{
  "n_layer": 23,
  "d_mlp": 576,
  "norm_place": "pre",
  "init": "normal",
  "init_std_down": 0.0,
  "lr_mult_o": 3.0,
  "final_lr_fraction": 0.05,
  "doc_mask": true
}
MLP neurons of a small language model. Each row is named by its layer, matrix (gate and up: input weights) and neuron, and shows model dimensions 181-276. Each number is 500 + 40 x the weight over its row's rms, rounded and kept within 0 to 999. Numbers have three digits each. A neuron's up and down rows have the sign that makes its largest values positive.
A block is one neuron, or neurons of one layer that tend to fire together. After each block is what it responds to, as a language model described it from the Wikipedia text at the highest values.

L12.gate47:531537489485502484517546544428482432552527493462513506428537445485512501489540589473445503491515477513564548541501501488555514462548502480523502470482517454499503523506537511482522441476467483470475449480559496452560531487504539547496566473491544534554428454490570543434437519493512486465
L12.up47:566502489505483580528601491468503555553492475517503467494537524471452514465555501506506528535485538466399531454477512448455483474492433526549546517557511474568498467480553498452474530524558462523540420527498484480504502517580461490518531450444454542443482518492394468420469495374518501507
L12.gate98:471507539497469548523447507469397522420523497541467529475481516458543562573548530441437475511497523509459509513459514557464519595482518566498523520509515481448552477475545552524539523487502448443497547500553543512562511535453553520509577567466523431525522467517452581468515529487436504464
L12.up98:468489519439513553514514499507483551563449432540483534447557454491485528519528511456450509482519523558512582442477467437589519535490490464470558437497573544461491544517518493500490482505551458477474485521514509491532529482533518460524486505578505531515482564433466467492489519534495462490
L12.gate184:573507612487514445503505553530463581493511517562439469471556498487550525549546470514447536553558539513493538475490493455539496496570567455459474525499502500477473474517529470498520480461509432530479526522473465478511440462479528457523532517454510433516483454485501446478494491503488562559
L12.up184:461495532530419535471508488474475621542473556502529522500543543530479522449474571501488484486438531487505495494450472550481491493508497572485579507447535451546397483473530489473491517469517491578516530515435499505442452483473488575466486458557439543461481445486442507521476491537568519547
L12.gate275:539507583511446559555426503460476501453571491506566516487602506468529483496543540495467483448545559481445514511435496539477458428501538570473477558490521471471609461533530529459529498571426565560520523510491550527490545470503514558523562488422499505473422509502477537537472502464460521506
L12.up275:510544511564478480451505482469469470483504488501521504445529520444519488523501464517482590461463512457502485599516536575609463569571491505476512487503484495430492546479479594519538498512524532523551572593483445518502479565473534528483447510505505524470456480572458514474508480506458462517
L12.gate293:589500467482417526482520505494589561523488532436533480500522552439461501487489526583466473491537522474454525498464486535479515579477492500523500544499478514521427505499549527580546513506443503466442525503497422403471491619493510439473501487520495461506491565549484489510669493497501467515
L12.up293:511547449516523527501472500458562470506491500488501517537483545501476529541452525506511461539555485544451522476475551458516502459448465502464527544510544488530447438472514532408473483515468483585582518480462429492508444443503541514466541451478521556514398472542476465538602441478564460499
L12.gate388:515526486542513466500501529541507571582507497478471531577451494538486570452462416531498536493528502525566510427540489542561504488475459545490563509474514526479414455499562618492502449486497495486503573551444479479481516527523529476535509516492421480511544512547461590505462437520428555461
L12.up388:475483533571545462478496448531446523486465561499483565456516452536501549457493505513563534487528517574512461487484507597485455510495533436454557549497510487425506500528500526502525536453538513518479457503382539559444548462550566559508542530492484444529469545505480498573543501473462531476
L12.gate499:523528587491520510496480520484459438499502513500489400510433574453431509481607483508530500501429462458503537477491527465530536499509463504499552465476468511492551439497538474614511462484504470447463427545455444502474474508481484510497524478467471410467522479453515531491536474454553499528
L12.up499:481495541523522578514513561539494508454459483490515531577533541449456504446490460497528538462469475515466570537468458537457524531550540422468462538448560488392473502515422570478521420485505557506457542448439439520507553545545534462479581520478439462443502569548456486557602491511475510508
L12.gate532:451462592523437512453460531495514501505519483495546430433480499474518479517440486466534529436492498507514469500491568531596455461518481492446456480513453551511493437498502483445511509485523407523588483581451490522512541541479563486524478510468467429463461473522512447471506485467435497492
L12.up532:551536515348523517517502498495512507515599543527527529504478515557513501506579485511488509518466484417513532528478495532537491497535539519464487475490525543484508507431513503499551461556446469507499505510536478499494431478498517508524556519438496552444436505528489460460497510458558467478
Description: The century digits starting a year after in, until or late (in 1925, late 1980s), and the last word-piece of wiki section or table headings (Early life, Awards, Biography).

L3.gate54:486415453550487521531491405456586506497511498482455542506538515501505533509478478536469544451554525531483471516551539500490587518556560541420524464504524507463564496508530500453585525604474551522493493454454519453479469469429483459434492550494469500476485480428442486486487577471541495456
L3.up54:534508538399389496533477476450457480480510476513485469537504530526534524508450436570529472479483494418520501520558493541453490479496564498485484541524546506479486494484478507514516460398526470544470521492495471565487440502496530493526569515486446439531514575545543411445465525544539535543
L3.gate124:496557484507434503498491423512453472577583452531505534579466595485491539539421473464565406540527501562481552435518502496470516429533524569486495483496533475482463515475516522524464535496516425532437447469525458495532553523489578498462584485480498502443520536537485462434585415499560521476
L3.up124:545540526507542518450560467508434491493535563549547638504538482568471503472467432464505427513494595476499565528493486553464498510504532492483501601517495430502507477457537527463514467500466476490530474408511550421495497495431470463516508588525554556496515566454528436558462551549568493523
L3.gate196:409492489520480505448559471491466546524435520473539445586483476489509512460499513555495442519513416446525453545454468412473488465458517548511508491461498541530461523512449466494519527486437518533484492430448464461491489496484508447520536519453494551489454523461492443502547477516559502454
L3.up196:395494566508539491448473470508496428552472524570437534432514535477385502473548486514482543494467521548496547582539466454557458483467464549581501510448515553485482400526540456503615508505475459577445414499491528530543494485482496454476514477501533504501498503527514506534511509476533543478
L3.gate220:468537484474515482501453555555570511470477464543453485461459480475437562515458437496510478539525540460551562481497533484516516543477391509393500513523504524508478566558522424493481561537444457466428496444497575516557494546479514518554461479420481439519543526506580552454486518532548547541
L3.up220:438555453495442513396434523573603516504487530552606510493491578577453541522463477509509477450480571569491456483501619564509516518483585561483456568557463519437491516502557478507499490513445498449497495466492593429489475550468545488458581469505522471524483491471442543494502528547480464469
L3.gate225:501510489498491443508519572528544445540525491539432430521562498518488519484509479472521469546541500520466448484492480455481537499455523551436515564498480499511420511468507562471505476557466499512430513496448576551580530487478565505442514407517568472496501573582421485595496549462483570515
L3.up225:518493480553550451492520559501533460490484484490500470469547521536598455463419487523441478556498470542521511441494483447573578481473519455442433534506521488548427511460503486545538511506504542439434443392530499499479527569476485519476516497467538536470443599474569461484544466498437465372
L3.gate341:486460440457537494503526590536423478473519494533505518520507533464462546547537461512467475543461521488512405467467537451573502537487536505462538504475521556492415592475544538487539549444446481511484587435472519544546458510559563513497467499482464506523446459514493440494550436504492502477
L3.up341:572502473457553518523526562540454469494557515499452557546471541460474574498511469520506501518461514468520425461532528464554527515437511551506552499516520499487466579478552514484474532476448536532431530459504548558507467519584539560455462502593525529486490453537493454457529457457521518505
L3.gate514:488551514534478500459493459458496461466526533482521376485471606551531469520532565456506547507531481564496551470500463458522488498544524469467548510511525523546513488505494506551456512459545501449481554454431574459513491539454531460506555541475420492495459497462432494558500483490555419420
L3.up514:491527500505582496535548473501485516448596507528548532502515431427527544491599467523542568443541431522528498530481509459419598499497488461493513539484445553461502459535555485568504507499456546438458535521503504530500458620536489508431559514549491510552490525485527511513535507492539470468
L3.gate543:518460445482495521465481526465536454423477455539490507489555544426445452530467592483478438493513488497441507469529564547495515561455455493494525523520499539510506457521544487522583456504482537542501442577556501434561541537494523425482578489472495543497550491570553449491539464510618446494
L3.up543:517504547521527561474398520555477521576456433534522541548433465424525434519473479592465478481569469410444497463604512562529500441499578484466446532473518546503464511470518556549540551435504500473542438491523534427568474514542473474490516568447447458429493451467474485497487565559555426549
Description: Line-initial "-" bullets and "|" cells in name lists and tables, plus mid-word pieces after prefixes, e.g. re-co-gnised, pro-mo-ted, in-vi-te.

L11.gate0:485510456503479548497484494490434579583487467521527481474530520469484556459407539492390549529449432498498443457528528477524569475500459534489514465474512493514506524504523545489438455464553482484461586493461511480488474460490557522484537447483481444535508551510478552497475455491534480523
L11.up0:548501451444538508511530502462523491498507471508533552461533486490495451533481489485454545476547475526615524494522520560447455509495497479549553410563512548467485473515544463534468475459547498478552507572541502507543494502468539542472543417526485499530540526524485465548495548484520480490
Description: Century prefixes such as 19 and 20 starting years, and dashes or slashes inside year ranges (1983–84, 1986–1994, 1938/1939), plus heading markers and line breaks.

L11.gate550:439520503502487610485544494486566433463496473439496471465492471547480440532534383446510433548512529549487447492616540460578512478535520415577486490535486451453529493530494510534456494501466532566558461477494503516484474571591457503532497472391464484492528508518577489487492491581532440502
L11.up550:467560449469548499481505492475492519515493503478455480536466453491518487444472464505515418506501442501468455481501486476516509493566544494563426501447513459509534538509440501510509489537512564561567506475610523471506514529512419520526467474516487480412527485499422440392542489443436526431
Description: Main verbs of clauses, usually their tense or agreement endings, right after a subject; mostly in reviews, plot summaries and bios, e.g. asks, rated, expressed.

L12.gate20:506546481433464486523547493521528478459487492568546512561494507461517492481457501467477425498462534517495525509540517466524501519450441470524613521429545464458489420450525486504447518531528454570467494501514490517485449568502504543531478516547532451473532525492537516522537511519491486510
L12.up20:459538543440470492487475476541382451453560440515555518567509578487493545492543484439558514500481483474515539495489565504526544512477449456497551486417501514488507533451522579427476530497490469489512541488459481492489476535502555549481445495508503464465503477539513540541481547502496511537
L12.gate34:466457579517469531474522531500468503524530476461509516561454516584518483491571530480488600430552525468445552539513460562460556504433580463456532485446493514485483486527535558512425524531524487455473462479509535489453393506476485452516495471562534493510545531476569487506443475574502512502
L12.up34:448520545545485484557535505529488512441565425542535522543521475460526526555529491549448435525542524517532529482554440501498529463458518471492477492442535420426429547532414478486463530524527506461549486490467529554387445528569459522495459500496473469490490523510484528510435496469469494527
L12.gate71:419526513521485503511551565482425565486563498531432473539498536511412505523457497478465447527420503539501527483500443600513517472432502580538525408535479537458438433565479533463510553488462474470483552527439490525454546513511430506462513483498499468497541479520500524536449514537474447490
L12.up71:535473432497463515440507471453531520484522499497468564490453555504476506511450454500536489475466485557447503539424529519537436510412502465445525601500495514493504468485517564467488516434481496485583520502484525480430473468462433503455509433490551509501521466451509490473507499492455550512
L12.gate232:431410473491500520553486528491454459458474482533550441529533514472481533463431546431441559460525443504510530465487485569520534526458509535569495560473566500549566569504502536462456468534546466504481512482537448440442411513560486460537492454480486477536505442558512517545456519510480541574
L12.up232:531517455527485505408501533490522478439580545531474478499516492467429489451455518518447454471540431479421463532560474546575536518445472507476551435457392536511463521534565518495487539572513464495536496558435504501469492466561448497510535476577505501541519506473473493454474470507427460499
L12.gate417:490514487483542562560459570450438484507535502557540456518465524518426523438524493502510525537492485538483597470425551531519601528473511533494504520443513485465492529462533547432489522509504571549501490467524515488561506478520422493523501455481525477496546485526469487526456501525533545540
L12.up417:578491441446426547522507456492435552496466537464549507464555565458457547439501472534507529529432467512468531485527557505483537487417461469475500598438478514504578525497506489545450474466519469572443532428463452491458469554550538465520490519566539515520476500490478507464558529467542572533
L12.gate452:512427505464492592479500494401484479491550533470516453448416555505506505462527474430484528575550490576518514557531519399533483458500494546501498431499490500430495491429539530468478486592525478537548471523492503444519460471518459518495455481465518471501509552442527556433507509523455514474
L12.up452:519575477507469512474459453478460489460514466550539482497550523572486512540459581511551490419516500542541459556487604479495524514484529501428554505474421515521486484514529565478497535502510467476503569501475456492494563475468438548487481515577471526547540489467533491468547441548514466485
L12.gate463:429463554483523549496464533483501504471490481450466506499520545480463498439442517620471506476499407513484462488451449487554438560462514537486438568424468532499529487543475457538507523587500533501428555516477479458511499525562496470458477462519540457558508513479448492510528542571527415421
L12.up463:493525565522428513526447507575453516506501473501455492524500537433477462489512488514508542413536485490490569509472523520504489452407456459477548488538582600447553460502559539484461495573473498413484497455565484426536553506455488501526488532510478538516574503501460474554460539482523477450
L12.gate495:476481448565569559468510450503413480580496524484550466506510477561534515518558405479479468504562503561508523460525568534469524518491465485499536577528567571510536601489545491506501501540411514499470492504474553459467475487526508500473526505443470410586541561487515542591465490426515531504
L12.up495:475458491495452512546489577468449393463473480509552465568520488492563526547515470511494490479454479527468506550484466595458494490517504548545476495481478566507523404514577445508482459505493453553537541468519457523505486496510525511444429466506528524519531457458513543636567579465483466452
Description: Fires on "and" or "or" joining clauses, verbs or phrases, often after a comma, e.g. "weapons, and withdraw", "treating or diagnosing".

L3.gate17:430440512471516554500456553517485532557541475508504491486491563383510461521479437496497443602506431551546498443486498549487572501552520517478504557542565434464514445452467506532597517483484492467492439526483475507511505414408459534484484467558562574480465467510527504523502463525557492472
L3.up17:523565567501490566518548509478476543505498457457504468537528442473526512509461466511486540513534482492503497518526393460434541524443472488369533556503522548501497486529470455539421520486517397515486400569497550571479461474512503542460505470488421521488479500582473517452472531499535501584
L3.gate94:476533536552496495502480534475491503602530494544550466505492513492497472530506465462481500466558514526551521542555554496494505418497478513479492529438519480481538482473521483418534518463479463494459496539553472483508496453501512501465507477452485450473491504428497486508525541445427405501
L3.up94:536518475503456475464489491470556531473581513481555520599517495462454523486505438464486494487494492427531541523480479494514560476470506459468466508462497524475541560511541527487600501552557526546488408518512502476562459509514438448475512435553498447531459492541513555493413489483407473525
L3.gate228:525520489538516437527487497464496468597459509552451518496497539472500460523522459501475528474468517544569537533582486483486515494496509496471420449451524505457501509477387539540502512488484527514518521495426476491527429499434419473508557481502505491514511498537492534484451487412513511573
L3.up228:481495508497501552515473494493466400447562484511512566504554500501513481498540545539536520400485508508513581477557570589458484492529475521497514443447494541528495496530463495475478529503535526588496500599473499506484507513494478500535481506459577550426470501518484596514495504442574467482
L3.gate392:489529541553512517457506555563496500552495437537504530563500514443487441522580508529525529505487420392520526578521533539536500493494479523406532490551544507485442522463439486447458543502538500453468574528494521495536446489531486481532625579515501533496536531462489514475497504478536535587
L3.up392:450499514499462475429478454536485551481437494443524474520527486507483466482460498520501574537534475455415469491473493515506496549509510496491558480551461499457460569518547585452497431447538541569471502489456480515471561553436463547487544484559532532502473419494494516444508535485481509428
L3.gate479:518520543521463525453549591447530450509500531521501517545471528439479517459556535557488537512509461433463507507548562450459470506508466536519467517445518543452490524420491468530509471512546493522475402533457467497557493545539477461515579471547503508484467523520483483501482480550486498526
L3.up479:499544545542526473523577495524461525519496525467458432423495471512507478494469563517492514454520473534600525525466436609529531542545543492492591464509561468427425477509450476494460566493434525564517410452598438574613549521554506460529520511474473477459470516475462486556432579532509429481
L3.gate480:587478538501454473451519484518547542469531479457510451500538495529509550524513547548473576471548473449406608456523539560550506520535533514537557495561534442505543457515509472466488486506495481447468590467560510493568514462543550422487496558424445448477460478507505531509495486556525478533
L3.up480:542529503532433466535403505549458510514445397477443448471494480504553552500457480454472484437541573442556524505495538549536520603450465461469505508468522492501486517547523477438491524527520451517494483498407498499539493473506504449506508495516446508487481507528530450468472477543487470503
L3.gate507:521507488442484467451476474477486504482522522502476459500512626381477525475470532484417554494546523428498440507518495393435511529435571502475529491519493482441480455492499530468525528574497510499519571445534586546494453506423455444476549437435524486451466510585508483503525505495582494516
L3.up507:559582510576463539488466575538532493514534471518422583498505521495493502508497429560506487451478482464520484493428524421454560475591479588536480547495549490515502520542515523548433459492459488533491471530516527545522491470462493469456536476491486560409526481510508500482481494458536424450
L3.gate549:493511456530538503530496504482509472526482459456480538532500472548520560476468514547512492489610472556481491514459552524497462434475458508522586526510481453477500571504465496567541501494504473514535493505544463485560512520464530519455542485589512567477519511486509496449452501506522553514
L3.up549:493517434543496518477560490551534467484515538588503494516478529607417512563454539525503473522490456489462418464507534509489462471403506440498559539567537558521476519530545496513501540480554559445482485510548517531483480444496526553488486454458497561407451461492519490511461511474465495443
Description: Mostly "where", "while", "when" or "than" opening a clause after a comma, especially "where" after a place in biographies; also mid-word pieces like rhy-th-m, I-ven, es-s-ays.

L12.gate10:480507504418494564478492478510571493467499517542551469483493504505561488509564401509464512488402498446478485500427479546547552489503516432517509488466487454579524438519401501488525556484513422495554529574502448488544473422570517493517603452455524482471542489506617511432406502519567532507
L12.up10:516484504487532469502477543514487476483492493461451489512545455482496427503411450506531528524429526517549449534456533538538444443528475426469542487550595584546554472533541494493471482409419520480515472486538428454500473521519434404538476509514494541544465447498464437497428485550555495567
L12.gate60:483522539498531516464499468519448530481427548489512520512402555493495468491469506544491446474503505447534540501501504535553483509463447499411565463569453495474479549482533486472470496512536430508551506443530488479508516471504482459513506509509478465567430520397503472479472549587458443452
L12.up60:545471505416549488498509514543452524519491468506441489501554546528568587505536501499540566541458486481543553501481519491458421547451543565466467561522541497508486484489496460562622364490552458463495551461543576509448525487546521507482510462430498503548483503567521548514444476516512479493
L12.gate80:418469390491531491574524445480517490517481485452491554546492531475511547517497452479536530448441520527499507475498554411637459542591545467468498515466432485466554472490546485464512507484443506497483438441465526493460440511541466451527508554438464533481470530481538537476489485534473455546
L12.up80:539437461506497511527459467508535489519514528408526476493476520561525539431502534446519536404382511448500606516495503545468441537480540560414515487483516439497536531499451459450519552532545559484522480465497502472510486496456476492532483480503470541526474521432460528526553497485495486518
L12.gate212:522505568515493439592473540513525601464572520494578524550495500548540466542514481509466484505445423436497448557488503530573531540460422498483534432476479541490520556503565496516600480436405552516515546487525407449475459443516519400447561516443536468584501467490539511527419446510472503494
L12.up212:489551529474525419463495516498481509450519553517491552480508425496567458488466490470505507578481445449483453527587478542517520505482487465447494466554473498475461514482547400527516490468520539480475528532518466480539509487449486502563492464517514473493530423487537456432432532486558520461
L12.gate304:475472535547479466545508506487443558458491547557510473477596482488495537512529533541454447492507459454458471470510529513528523443522536527568493424537544497440446580443499555463454485478445456502479578515482538505593487502508501469502550509543484495542510547456507510490513535466461528443
L12.up304:491497471531505491495406428562506554510533562516486421564513448545464526486425546482530473429506488542498492428491440539466471488548439529491554531490566450505465512526511490507389469481489508559521528587557453526545487483447512465506532528408513488446491471506522460480524548462431572450
L12.gate371:512528479443518495454560415495440491464563453463562507449446535463490453499494452483489517456550478474470501527539469526486508497491558507445560507420464514489531484489508500515580508405514503482487478541525468473500419519533465444543571479510539490447562455459502509416512514507436511540
L12.up371:435540456510462518545488541513463473510545504488477446466512509531522514508493541396498566524508442482490459461520470457487466447531573521534503528522454513514445529504440500530551525466501533472464416498519468471490479514491498505515589479475545519607439527520551477559511544470480530511
L12.gate508:477492492464556526527487495530469458560551551548537519459519554579490531412527531516484536510486519478596461500417514563469448398562501438518494494537471591550518440493460483445448475444517422523514551514514509507496518486531473513518510536511507519502531579444495552568489512501495460465
L12.up508:490499480420474572496496467565512481523538501556536523472529521490574454453562511572527442466466570512537456505454533498473445518548525427555528482501440490578485435506416417568517490407536537508511516481521536528514498543517574473463527528523496503429479449511514481453494502496479562499
L12.gate533:541484461453509444488528494480525509540560474556481473446486524510538518509457434387483465487452522573473501440519498459482490467506512439460534534506540508543478518490538492471508446493546520492501526541539478479493495572483472486507495509432527497496460555445540591487480467468465557522
L12.up533:474494497440476491502510463537539426485483519519467524554543424458530525459533493471469544507555461440617514521534506463538537458595472556496455534476473501489539519466530509516527596465440523516466478493490463517565439532506470471491481502474440437521507429425490473432498550501520541487
Description: Mainly the line break after a "= Name =" article title and the "=" opening a new title after an infobox; weaker on mid-word verb pieces like -ed, -red, -ing.

L11.gate90:509547541532484490524506468522421518514524507485470433525444508428452491533495526464501493495511475506548529410551516466474436529502511472575451504520428516494509462435509549499489478436519504473418519460564493462492499508540514479521563466558508501510472428542509531557476512514481501499
L11.up90:499483534445521489488519478500480474538482531494506502512573507479511520533501532492497496500412508495427479533506507485585518540559521458471495496558558493534512520585525486510542492464506494528481544453484508508459464487445452538541550455516515457570502431461516498524470510533457486598
Description: Connectors linking two items, such as and, & or /, as in Resort & Casino and Harland & Wolff; also single mid-word fragments like a-ut-o, Mag-n-ificent, des-i-re.